From a checkpoint of a small transformer trained on Wikipedia.
Architecture: LayerNorm before each block, learned positions, biases, tied embeddings.
Training: a variant of Muon for these matrices, 373M tokens.
MLP neurons of a small language model. Each row is named by its layer, matrix (up: input weights) and neuron, and shows model dimensions 48-143. Each number is 50 + 15 x the weight over its row's rms, rounded and kept within 0 to 99.
After each neuron's rows, "fires on" lists the tokens most often at its 100 highest values on Wikipedia text that the model never trained on; "fires in" lists the words (lower case) most often at its 100 highest values on Wikipedia text that the model never trained on.

L3.up801:56 80 80 60 68 55 16 58 65 34 46 55 43 45 54 40 21 70 63 66 39 64 53 22 60 85 59 72 25 65 35 31 36 64 41 40 30 48 54 30 37 62 33 53 46 38 44 69 76 59 34 51 48 37 44 37 30 62 83 81 54 62 77 46 25 55 61 43 55 45 50 44 56 40 51 21 50 39 60 37 22 35 35 45 39 42 36 28 57 33 46 41 42 50 39 26
fires on: " into", " on", " off", " along", " against", " across"
fires in: "into", "on", "off", "along", "against", "across"

L8.up770:57 38 55 59 62 63 34 42 14 36 66 34 43 48 59 48 48 86 64 63 27 21 61 62 38 49 13 29 61 29 46 32 60 56 53 24 56 41 74 48 91 55 42 45 46 11 59 61 19 16 57 52 58 51 49 44 36 34 63 64 74 54 46 84 93 71 31 55 24 55 62 58 34 67 43 28 61 48 58 53 29 47 63 74 34 80 61 60 18 77 59 24 24 42 47 51
fires on: " which", " had", " have"
fires in: "which", "had", "have"

L3.up1012:38 52 53 43 71 50 37 33 48 62 84 22 57 38 68 45 53 19 45 39 62 58 72 60 30 61 37 41 84 42 46 26 44 48 48 75 77 47 57 56 29 62 53 37 25 31 17 45 58 61 50 46 41 66 30 26 34 51 63 63 53 64 63 54 57 65 53 25 55 64 41 59 51 31 55 51 57 48 47 59 66 48 75 49 72 70 42 49 37 41 33 63 30 39 52 57
fires on: " has", " million", " seven", " five", "pha", "bon"
fires in: "has", "million", "seven", "five"

L5.up632:54 93 37 62 39 58 47 56 43 47 34 65 52 26 53 66 76 78 33 60 35 60 44 04 45 43 55 32 32 55 35 46 33 60 58 36 55 58 64 53 42 58 43 58 49 46 27 60 57 43 58 29 38 85 40 33 33 42 32 59 55 72 40 60 40 52 24 37 41 90 42 57 71 61 43 35 63 52 64 35 16 46 79 65 21 52 33 41 56 49 47 41 47 52 55 68
fires on: " born", " US", " U", "kka", " from"
fires in: "born", "us", "hatakka", "from"

L3.up981:53 45 58 71 62 56 30 25 44 49 58 30 48 32 56 34 44 11 75 60 45 54 56 47 45 33 20 37 73 43 53 46 54 60 53 45 51 47 44 63 57 25 31 57 40 18 64 51 42 61 36 79 55 62 49 27 51 43 49 44 34 74 52 40 64 57 65 54 61 58 09 61 47 41 51 76 55 69 62 32 61 49 76 62 34 48 51 35 47 99 46 73 52 41 78 49
fires on: " two", " four", " five", " three", " single", "f"
fires in: "two", "four", "five", "three", "single", "mathbf"

L5.up8:49 66 27 39 67 56 27 56 46 58 20 33 58 13 71 53 52 52 55 56 73 60 44 53 76 52 41 42 62 65 47 52 65 71 70 60 76 56 41 32 61 30 58 60 51 53 35 33 37 63 28 54 45 27 53 43 68 31 37 33 84 66 53 43 47 46 34 62 48 40 85 48 35 32 66 59 49 39 48 56 66 30 61 42 37 71 62 59 64 38 39 67 41 61 68 58
fires on: " A", " are", " is", " a", " how"
fires in: "a", "are", "is", "how", "nrhp"

L10.up801:50 43 53 85 56 46 51 61 47 56 69 67 46 49 36 38 43 56 38 66 47 05 44 43 49 50 62 58 58 57 73 42 63 44 81 41 81 15 85 52 78 67 46 63 51 59 69 69 44 44 63 47 83 44 47 51 80 21 32 46 52 67 43 69 42 78 82 73 54 49 48 25 30 58 39 61 55 40 59 35 47 41 70 75 53 54 54 57 58 54 48 26 65 73 67 27
fires on: " and", " then", " which", " as", "s", " was"
fires in: "and", "then", "which", "as", "was"

L5.up820:47 46 36 32 41 39 52 68 51 62 59 44 75 46 42 23 51 45 52 36 43 62 38 50 63 55 36 61 64 54 52 43 48 62 68 64 60 51 44 38 56 32 58 52 37 66 35 24 87 52 46 29 25 52 36 51 50 46 44 37 62 62 62 45 31 34 65 76 68 35 43 65 36 52 73 57 61 83 46 61 44 28 68 47 46 49 42 34 71 47 73 47 62 74 44 59
fires on: " the", "mathb", "The", " of", " The"
fires in: "the", "mathbf", "of", "distribution"

L2.up802:59 74 53 37 32 34 58 64 50 54 38 33 52 58 42 48 41 55 47 80 41 77 43 55 48 43 61 42 63 48 50 36 48 67 71 44 34 64 57 56 41 46 43 41 56 53 54 21 55 70 75 61 36 45 32 51 37 50 41 72 38 56 61 60 61 55 55 26 75 55 62 64 51 49 43 51 44 41 71 35 23 25 30 51 46 55 29 41 68 38 58 43 19 42 52 79
fires on: " into", " against", " defeat", "ments"
fires in: "into", "against", "defeat", "tier", "translated"

L10.up928:34 39 65 52 66 51 61 34 43 62 52 63 47 72 70 20 59 67 53 32 78 23 44 53 37 48 51 60 66 31 60 55 61 43 56 39 50 60 58 66 50 60 39 69 55 77 48 59 47 37 68 79 56 21 48 37 37 44 53 62 52 52 27 35 76 58 32 49 44 48 48 60 80 63 35 15 49 69 43 50 63 32 65 16 61 28 74 59 58 42 24 46 46 48 41 45
fires on: " to", " would", " not", " could", " may"
fires in: "to", "would", "not", "could", "may"

L2.up744:55 56 43 58 50 36 15 51 41 45 44 54 54 66 65 42 54 44 33 64 62 34 62 29 86 58 42 46 54 37 71 44 40 59 63 50 29 58 52 13 69 53 44 48 37 56 60 35 21 52 73 70 60 82 58 73 68 60 47 84 41 58 39 73 33 44 48 56 84 39 42 64 49 52 68 45 16 67 70 21 53 32 77 63 77 46 59 63 39 76 66 46 42 47 73 56
fires on: " who", " have", "American"
fires in: "who", "have", "american"

L3.up300:27 21 34 61 40 50 17 59 79 65 83 59 52 66 48 63 33 57 46 30 37 44 60 29 48 55 62 37 44 43 68 35 79 57 43 38 69 54 43 77 64 50 49 35 51 64 76 85 69 64 61 18 29 27 50 44 53 38 64 73 48 36 16 66 55 54 43 31 46 39 30 45 62 66 42 47 55 45 39 61 48 49 53 39 83 68 32 55 19 20 29 23 51 66 58 54
fires on: " would", " will", " goal", " may", " credit", " goals"
fires in: "would", "may", "will", "goal", "credited"

L3.up595:44 50 62 76 81 64 48 48 62 42 48 47 41 59 47 60 51 38 30 79 42 46 49 47 67 49 49 45 33 85 50 11 48 67 40 60 42 51 24 47 52 38 65 79 60 50 55 41 57 49 37 36 55 56 38 42 38 60 57 59 23 79 71 47 65 35 60 42 43 65 43 31 68 60 23 52 52 47 37 79 36 42 49 60 72 40 51 24 84 26 59 73 49 55 54 44
fires on: " born", " school", "Azerbaijan", "my", " we", " young"
fires in: "born", "school", "we", "young"

L3.up957:24 58 40 36 59 53 24 21 51 66 60 49 55 40 42 36 74 47 35 44 27 39 49 62 47 19 46 50 47 52 55 47 69 47 38 59 37 57 50 31 45 46 22 37 70 80 28 45 43 40 50 58 25 71 43 64 59 52 61 66 67 34 48 30 47 63 47 27 45 66 46 27 51 55 56 47 34 47 70 44 27 47 84 45 49 36 51 36 28 55 79 41 52 42 55 62
fires on: " one", " two", "ero", " One"
fires in: "one", "two", "aerospace"

L10.up554:32 55 46 72 64 45 84 43 51 54 49 71 46 74 76 52 48 50 30 11 49 15 34 28 74 25 27 73 31 31 72 66 65 57 42 44 55 54 53 52 44 45 26 45 60 43 59 29 51 37 24 63 81 67 21 74 37 53 42 49 60 46 56 58 60 41 38 31 58 39 73 61 68 55 56 66 72 28 45 66 74 38 76 19 52 26 40 68 52 43 54 52 49 41 65 42
fires on: " an", " it"
fires in: "an", "it"

L5.up523:57 56 48 56 50 50 53 42 51 61 44 24 50 46 69 31 47 33 53 43 40 71 54 54 43 21 80 55 57 36 55 62 80 62 56 35 65 42 47 53 48 45 46 49 54 55 60 43 53 61 43 71 53 08 44 35 43 23 49 60 51 60 37 48 38 51 50 61 28 41 61 48 68 92 49 36 59 53 47 26 44 82 59 41 66 51 30 42 45 48 34 29 74 48 50 37
fires on: " is", " may", " can", " are", " would"
fires in: "is", "may", "can", "are", "would"

L3.up637:47 35 56 39 53 51 62 56 31 65 42 64 72 46 54 67 39 66 73 38 63 60 47 42 41 36 44 46 51 45 57 60 70 50 73 47 54 21 58 58 52 37 51 30 49 27 65 56 30 50 41 36 62 44 14 46 19 49 61 29 50 52 33 56 67 49 44 53 44 38 59 50 42 89 55 36 54 54 62 66 26 47 46 40 37 24 45 47 43 69 45 58 42 45 45 48
fires on: " had", " has", " was", "ac"
fires in: "had", "has", "was", "eczacıbaşı"

L3.up627:58 57 50 65 58 43 49 50 64 69 46 42 42 72 60 43 41 40 21 41 49 57 26 61 43 60 57 48 64 44 62 54 60 68 70 41 27 52 44 56 38 52 57 59 51 27 35 86 60 16 34 35 56 43 58 59 55 61 66 34 54 37 37 55 19 34 42 49 58 90 48 46 36 46 31 50 47 42 61 55 44 38 31 48 39 45 16 44 66 59 82 31 67 04 49 37
fires on: " one", " One", " ft", "load"
fires in: "one", "ft", "upload"

L3.up281:60 44 85 52 35 51 56 71 67 62 46 78 28 57 50 40 55 55 55 28 51 42 51 54 59 56 63 35 64 61 51 46 53 71 44 46 38 38 89 40 81 34 38 72 54 47 54 49 50 40 59 33 63 44 56 48 60 60 31 46 58 65 44 49 44 59 43 54 46 46 40 37 34 47 27 58 88 52 44 48 52 61 35 54 40 31 32 43 49 45 76 77 58 59 38 51
fires on: " also", " Cup", " team", " released", " tournament", " Championship"
fires in: "also", "cup", "team", "released", "championship"

L3.up333:55 62 52 82 74 61 34 41 43 26 57 24 60 52 64 18 76 51 85 32 65 63 66 77 46 42 52 63 51 83 64 39 59 43 27 48 37 37 58 47 75 61 51 73 34 60 51 48 46 66 43 43 62 33 54 60 61 58 66 66 55 35 31 43 38 57 35 44 57 73 61 76 57 52 69 27 59 47 60 99 54 36 60 45 23 09 56 56 68 80 61 35 45 32 38 33
fires on: " has", " have", " having", " become", " be", " being"
fires in: "has", "have", "having", "being", "become"

L2.up155:43 71 12 62 38 60 54 35 39 63 40 36 40 81 59 32 13 58 30 61 37 50 61 30 38 78 57 40 44 83 42 63 44 55 36 52 41 38 48 56 46 61 49 65 32 55 58 40 37 42 43 53 71 52 50 21 35 65 58 39 35 43 48 31 50 65 39 46 43 56 43 48 44 54 57 65 53 70 41 64 44 52 43 66 29 47 48 76 45 66 51 68 39 25 31 43
fires on: " than", " south", " led", " miles", " received", " possible"
fires in: "than", "south", "led", "miles", "received", "possible"

L5.up246:62 41 47 63 52 61 63 52 55 79 69 34 28 53 37 47 35 46 43 46 42 32 73 44 52 53 89 43 56 60 46 47 41 79 42 63 28 67 72 32 53 60 43 80 49 73 54 39 50 16 33 42 59 42 46 44 56 67 57 33 66 33 56 38 56 81 44 68 36 57 61 57 41 47 44 52 20 68 32 63 57 50 33 50 64 60 44 60 77 71 43 39 54 58 33 42
fires on: " as", " while", " to", " and", " but", " at"
fires in: "as", "to", "while", "and", "but", "at"

L2.up707:25 48 32 28 51 40 51 31 48 60 15 67 28 48 45 66 49 53 57 47 57 53 35 43 41 48 55 23 41 64 46 61 55 69 70 52 61 52 33 43 37 54 60 58 44 61 44 63 47 48 57 48 57 34 40 44 31 37 55 51 65 53 42 42 47 56 85 67 40 61 51 46 46 58 35 41 48 76 24 37 54 35 80 23 66 48 48 41 58 54 91 38 60 59 49 69
fires on: " part", "the", " The", " the", " every", " Part"
fires in: "the", "part", "everyone"

L8.up949:55 53 37 48 52 47 84 85 52 28 41 24 53 57 47 43 56 43 31 49 61 47 61 39 42 61 36 49 46 45 47 42 40 46 39 29 31 43 57 60 57 44 51 41 23 54 29 34 95 43 41 32 80 48 58 56 56 34 38 31 58 47 44 45 54 84 36 33 45 43 72 51 56 64 22 48 46 51 47 66 54 37 42 29 62 55 41 28 64 09 48 56 45 32 84 31
fires on: " an", " An"
fires in: "an"

L5.up290:63 79 35 91 78 49 25 57 24 78 57 44 44 59 46 42 58 74 32 48 30 55 59 58 47 65 46 48 40 32 71 44 47 59 50 66 50 61 42 36 50 72 33 44 47 47 58 76 40 68 83 67 57 62 50 46 24 60 48 40 54 32 43 78 52 79 48 64 66 45 41 42 40 69 31 32 37 44 66 42 59 58 48 56 51 33 43 43 66 48 44 52 48 53 32 41
fires on: " received", " hold", " made", " has", " with", " had"
fires in: "received", "made", "has", "hold", "with", "had"

L3.up82:42 63 49 52 74 60 38 52 28 54 65 50 39 89 57 28 77 34 85 38 41 64 66 28 40 65 43 15 82 41 48 37 58 40 28 41 43 59 35 24 59 62 23 42 58 43 73 62 29 41 67 43 39 31 60 60 73 60 61 36 39 35 47 53 41 79 64 49 51 45 33 61 60 55 63 59 60 67 36 74 34 69 62 70 73 31 43 45 37 58 43 47 35 47 36 62
fires on: " had", " has"
fires in: "had", "has"

L2.up552:42 29 65 52 53 42 41 60 52 52 57 29 41 74 41 50 49 44 40 43 79 26 68 41 53 70 53 31 54 70 43 77 64 52 62 72 29 34 65 34 58 59 51 54 41 46 45 94 48 47 59 58 67 51 36 58 56 59 75 69 34 35 41 27 62 35 80 50 62 26 36 55 47 33 61 26 53 59 56 44 75 67 32 51 50 44 28 20 47 48 39 65 39 47 45 51
fires on: " debut", " who", " first", " career", " that", " also"
fires in: "debut", "who", "first", "career", "that", "also"

L2.up631:24 40 36 41 69 49 63 43 44 48 57 25 22 70 56 72 60 82 71 49 54 52 53 41 42 20 58 55 62 39 47 49 42 64 66 39 49 04 42 13 32 47 39 32 41 51 46 46 35 45 35 52 73 50 45 47 42 75 51 44 42 53 38 72 39 48 26 62 67 39 32 64 50 66 41 38 36 39 50 39 73 50 48 59 52 51 62 45 22 51 79 73 63 52 47 61
fires on: " has", " have", " Mac", " Mc", " Za", " had"
fires in: "has", "have", "had", "macquarie", "mcallister"

L2.up1000:53 61 62 62 41 43 53 81 64 47 47 32 31 48 86 82 69 44 45 40 32 67 29 37 41 64 27 46 66 62 43 47 48 49 66 52 46 53 25 61 57 47 62 38 11 44 48 12 40 50 48 43 53 56 00 37 30 41 37 45 62 65 51 47 48 42 61 34 01 45 51 52 45 47 50 56 44 40 49 20 61 63 23 57 75 69 61 34 83 51 46 48 50 57 35 66
fires on: " born", " mother", " father", " safety", "Biography", "father"
fires in: "born", "mother", "father", "safety", "biography"

L3.up904:57 66 40 59 66 64 14 53 62 42 48 13 57 34 56 51 53 54 49 37 63 32 54 58 05 39 62 23 73 63 50 51 70 73 42 66 58 59 31 57 40 30 63 55 52 53 81 42 37 54 47 46 53 49 64 53 42 40 56 69 41 63 31 42 39 77 41 42 53 61 49 48 45 69 63 42 59 51 61 79 71 49 61 59 33 33 60 58 55 85 33 37 65 76 44 59
fires on: " were", " most", " being"
fires in: "were", "most", "being"

L3.up520:21 30 52 36 80 55 13 46 47 60 65 50 65 74 44 42 41 32 51 58 39 41 58 56 44 62 30 74 66 10 70 49 68 67 80 79 19 21 46 32 43 49 49 65 48 43 28 66 27 45 39 52 41 34 49 57 43 59 82 69 65 63 50 33 50 63 41 14 62 69 50 64 26 31 56 60 49 44 63 57 41 73 61 53 28 52 44 39 43 51 51 42 69 00 64 48
fires on: " one", " One", " San", " single"
fires in: "one", "single"

L10.up328:26 66 55 63 39 71 47 58 65 42 79 52 45 68 32 40 42 38 53 57 54 44 65 64 59 65 31 50 46 53 26 33 37 34 42 49 63 61 44 36 35 50 46 55 53 52 58 23 72 33 40 33 34 78 49 28 57 46 77 59 33 47 33 41 30 57 64 40 29 54 45 64 65 67 48 31 79 67 44 55 63 52 56 14 38 45 29 40 45 63 72 45 66 40 63 44
fires on: " an", "2", "3", " co"
fires in: "an", "2", "3"

L3.up222:36 43 84 47 64 43 52 36 75 53 51 28 46 63 24 20 35 45 51 45 67 33 38 46 27 72 44 74 72 55 55 42 20 62 43 62 47 52 57 37 47 74 45 35 47 57 61 56 55 59 55 59 55 48 46 47 45 53 55 38 55 41 63 40 51 44 57 33 67 58 57 35 34 55 48 50 42 54 38 73 59 35 48 25 44 33 56 41 65 31 39 72 53 50 49 29
fires on: " game", " debut", " played", " goals", " first", " second"
fires in: "game", "debut", "played", "first", "goals"

L2.up280:33 42 53 38 44 29 38 69 52 58 64 62 80 31 42 28 55 51 75 51 60 61 86 60 25 48 56 50 36 36 33 26 42 60 52 69 49 80 37 49 42 47 48 31 34 28 54 68 63 55 53 56 30 60 62 45 68 56 43 55 37 49 60 57 32 67 47 67 68 74 36 45 52 47 43 39 76 59 25 40 51 37 62 83 56 58 62 53 43 17 67 29 58 41 67 40
fires on: " three", " five", " four", " seven", " six"
fires in: "three", "five", "four", "two", "seven", "six"

L5.up40:71 22 63 56 43 46 22 15 42 30 44 39 26 48 50 49 73 57 47 44 40 62 47 33 58 68 81 74 50 47 45 65 61 72 70 44 55 49 73 70 46 43 38 59 34 53 63 57 54 42 61 27 75 57 52 38 59 60 39 30 32 61 48 53 41 56 39 70 53 57 73 37 45 15 64 51 34 47 71 55 56 18 46 44 60 64 50 49 63 61 62 47 45 47 57 33
fires on: " at", "up", " f", " to", " it"
fires in: "at", "to", "up", "it"

L3.up120:46 67 26 24 37 60 37 48 63 65 31 67 61 44 59 67 62 29 56 25 69 54 51 49 39 17 20 45 41 49 49 56 58 51 61 51 58 87 35 63 45 43 46 38 64 64 35 13 69 72 44 49 83 44 52 64 53 61 58 60 42 48 53 48 44 40 46 35 68 62 27 64 76 33 46 32 66 67 55 38 74 46 55 69 50 34 59 40 46 27 69 40 40 69 32 42
fires on: " one", " inter", " all", " two", " five"
fires in: "one", "two", "five", "three", "all", "both"

L3.up832:62 30 48 73 61 28 67 34 59 24 54 54 38 37 63 45 38 43 47 61 31 66 53 39 50 65 70 40 34 60 53 66 55 48 33 29 57 72 69 39 52 60 56 47 37 72 69 39 37 57 58 41 54 28 45 47 19 45 42 52 41 40 65 52 63 58 51 76 72 22 62 65 33 40 31 35 19 40 47 45 46 39 79 22 76 39 56 46 57 50 12 48 60 16 68 36
fires on: " not", " may", " name", " known", " NRHP"
fires in: "not", "may", "name", "known", "nrhp"

L3.up791:34 60 41 28 59 40 47 42 66 61 64 44 54 41 70 52 61 73 57 43 78 64 63 56 33 24 38 60 63 54 60 47 44 47 65 61 78 85 26 50 37 48 29 31 81 55 57 60 39 43 21 36 56 68 57 41 53 46 36 36 42 46 78 29 62 47 29 65 50 67 30 42 66 38 26 39 50 51 48 55 44 51 78 63 71 44 47 36 28 32 79 39 54 45 29 34
fires on: " To", " one", " would", " could", "To", " One"
fires in: "one", "would", "to", "could"

L5.up202:43 63 61 53 44 61 67 54 49 51 10 55 56 48 98 39 51 91 39 39 61 54 58 38 28 67 49 55 74 48 47 40 41 59 67 37 70 41 52 28 63 34 43 40 42 55 57 67 48 78 70 51 37 36 35 68 68 41 52 58 52 67 53 53 54 67 48 31 45 15 60 79 42 53 49 42 59 66 56 52 56 39 35 40 46 50 80 27 69 71 65 32 75 44 57 55
fires on: " he", " He", " There", " it", " she"
fires in: "he", "there", "it", "heinz", "she"

L2.up412:47 32 44 75 48 54 54 27 47 75 77 67 44 54 44 63 54 53 41 77 61 49 45 28 54 34 36 63 60 39 48 22 15 74 52 50 25 59 45 51 48 53 40 43 63 28 29 66 72 52 33 62 50 41 49 57 45 35 56 42 53 51 39 41 69 68 34 63 55 73 43 46 69 44 25 44 80 53 57 24 62 23 59 47 71 56 41 49 40 26 51 75 44 72 59 60
fires on: " each", " if", " any", " use", " every", " debut"
fires in: "each", "if", "use", "debut", "any", "everyone"

L5.up160:43 17 00 59 69 54 55 46 76 44 49 41 46 55 45 51 30 47 36 07 78 31 12 52 74 47 52 43 56 36 44 66 40 34 16 49 64 59 64 44 57 64 48 54 16 40 48 63 40 42 57 41 55 34 28 46 22 36 45 51 54 41 41 55 49 63 54 58 50 71 60 25 60 46 87 46 30 44 51 53 52 35 52 41 27 54 38 36 48 70 35 44 28 55 27 27
fires on: " be", " it", " as", " him", " been"
fires in: "be", "it", "as", "him", "been", "was"

L5.up82:47 94 48 62 68 75 47 42 53 25 31 47 44 59 63 70 61 81 31 40 25 60 46 36 69 58 65 55 43 38 50 22 69 66 75 62 50 34 36 42 51 54 52 54 55 51 63 42 69 50 59 54 59 46 40 40 61 60 74 55 63 34 49 79 35 65 56 40 47 55 58 54 35 72 55 47 40 39 47 45 66 47 47 41 42 51 60 16 60 39 77 44 80 62 43 31
fires on: " he", " she", " Ben", "he"
fires in: "he", "she", "ben"

L3.up765:40 54 21 66 62 46 63 42 71 64 61 65 44 59 63 54 32 36 77 45 56 28 33 50 41 63 51 37 65 27 26 43 46 52 38 73 46 68 63 20 83 58 57 41 59 51 30 63 48 43 36 47 66 68 72 58 69 37 97 43 36 61 71 77 62 73 02 61 42 38 50 49 65 19 54 67 37 51 28 75 56 69 28 56 66 35 51 58 50 63 46 66 74 57 39 40
fires on: " his", " March", " February", " born", " died", " after"
fires in: "his", "march", "after", "february", "born", "died"

L2.up848:29 58 44 40 61 49 36 35 18 30 46 51 18 62 74 61 42 52 48 27 58 31 61 66 12 38 37 44 34 36 48 18 70 61 53 54 72 57 40 36 40 32 69 26 68 63 21 49 39 50 26 35 44 38 42 42 47 33 43 55 46 44 58 37 51 48 58 46 63 51 14 37 38 50 54 37 60 37 45 28 35 34 69 43 63 58 43 45 43 39 28 51 44 72 48 50
fires on: " can", " will", " may", " Can", " Health", " would"
fires in: "can", "will", "may", "would"

L10.up854:63 53 47 52 60 52 65 74 68 35 49 55 50 27 38 26 27 42 58 49 63 58 65 63 46 57 33 66 62 52 34 33 13 46 42 46 68 66 61 21 76 47 34 64 54 52 58 55 33 42 52 14 46 33 58 71 67 52 61 59 43 72 37 44 48 50 52 44 42 43 59 50 86 16 27 29 57 45 52 28 80 40 38 37 63 34 50 47 17 46 54 43 39 54 49 63
fires on: " an"
fires in: "an"

L3.up112:55 55 29 51 39 59 92 59 68 25 37 65 55 65 36 37 60 57 62 45 28 17 47 47 45 82 58 34 58 71 70 45 78 50 27 51 52 30 58 51 49 53 26 29 61 46 14 73 40 51 32 32 47 46 22 35 28 47 44 35 51 19 70 18 44 67 83 55 47 49 55 29 54 42 25 53 78 20 34 70 57 58 43 74 46 64 34 54 46 37 48 54 70 67 51 05
fires on: " film", " It", " released", " presidential", " game", " release"
fires in: "it", "film", "released", "presidential", "game", "release"

L3.up418:45 45 51 65 93 39 57 42 43 18 46 67 37 67 59 51 38 51 28 37 44 61 63 28 58 87 32 47 44 14 71 60 73 41 44 53 33 74 56 41 64 70 46 60 77 50 43 49 27 58 63 55 53 33 40 74 49 37 50 50 34 55 45 61 38 44 32 53 60 52 43 64 46 64 84 19 52 60 36 43 40 65 66 73 59 49 52 31 47 56 49 39 66 56 46 66
fires on: " who", "mit", " H", " Candidate"
fires in: "who", "candidate"

L3.up57:33 50 65 51 61 57 35 42 27 37 49 42 40 31 83 53 50 41 47 45 77 61 55 15 21 43 47 46 45 61 51 67 54 18 59 46 55 52 59 30 51 44 24 56 39 75 54 31 46 40 37 15 39 29 53 58 51 71 36 67 28 44 34 28 40 72 46 53 74 43 75 54 63 34 49 79 41 36 72 69 68 42 64 35 48 42 66 42 42 44 50 41 53 62 45 48
fires on: " an", " An"
fires in: "an"

L2.up936:59 73 57 42 32 56 50 21 62 53 47 45 54 41 42 49 92 52 50 63 39 58 65 65 31 58 35 76 40 41 70 42 24 36 54 63 36 62 53 56 36 28 63 36 55 65 60 44 53 38 55 28 72 42 52 18 64 70 44 51 28 62 49 43 31 43 26 55 35 60 39 63 65 52 35 28 54 83 60 56 53 50 64 44 30 36 55 41 55 29 57 59 66 43 54 59
fires on: " two", " four", " three", " many", " eight"
fires in: "two", "four", "three", "many"

L2.up990:33 60 48 41 42 66 35 61 38 44 60 49 53 54 29 50 29 47 50 65 71 68 23 21 58 41 58 39 54 32 56 45 49 41 56 25 58 60 79 35 15 36 54 35 39 37 39 43 25 45 95 45 57 42 51 67 30 19 45 56 56 58 73 47 53 53 77 65 45 36 62 56 55 73 73 28 18 40 52 38 44 58 46 55 34 36 75 19 32 44 51 73 43 42 52 48
fires on: "ack", " than", " up", " down", "ide", "own"
fires in: "than", "down", "up", "pollack", "tackaberry", "into"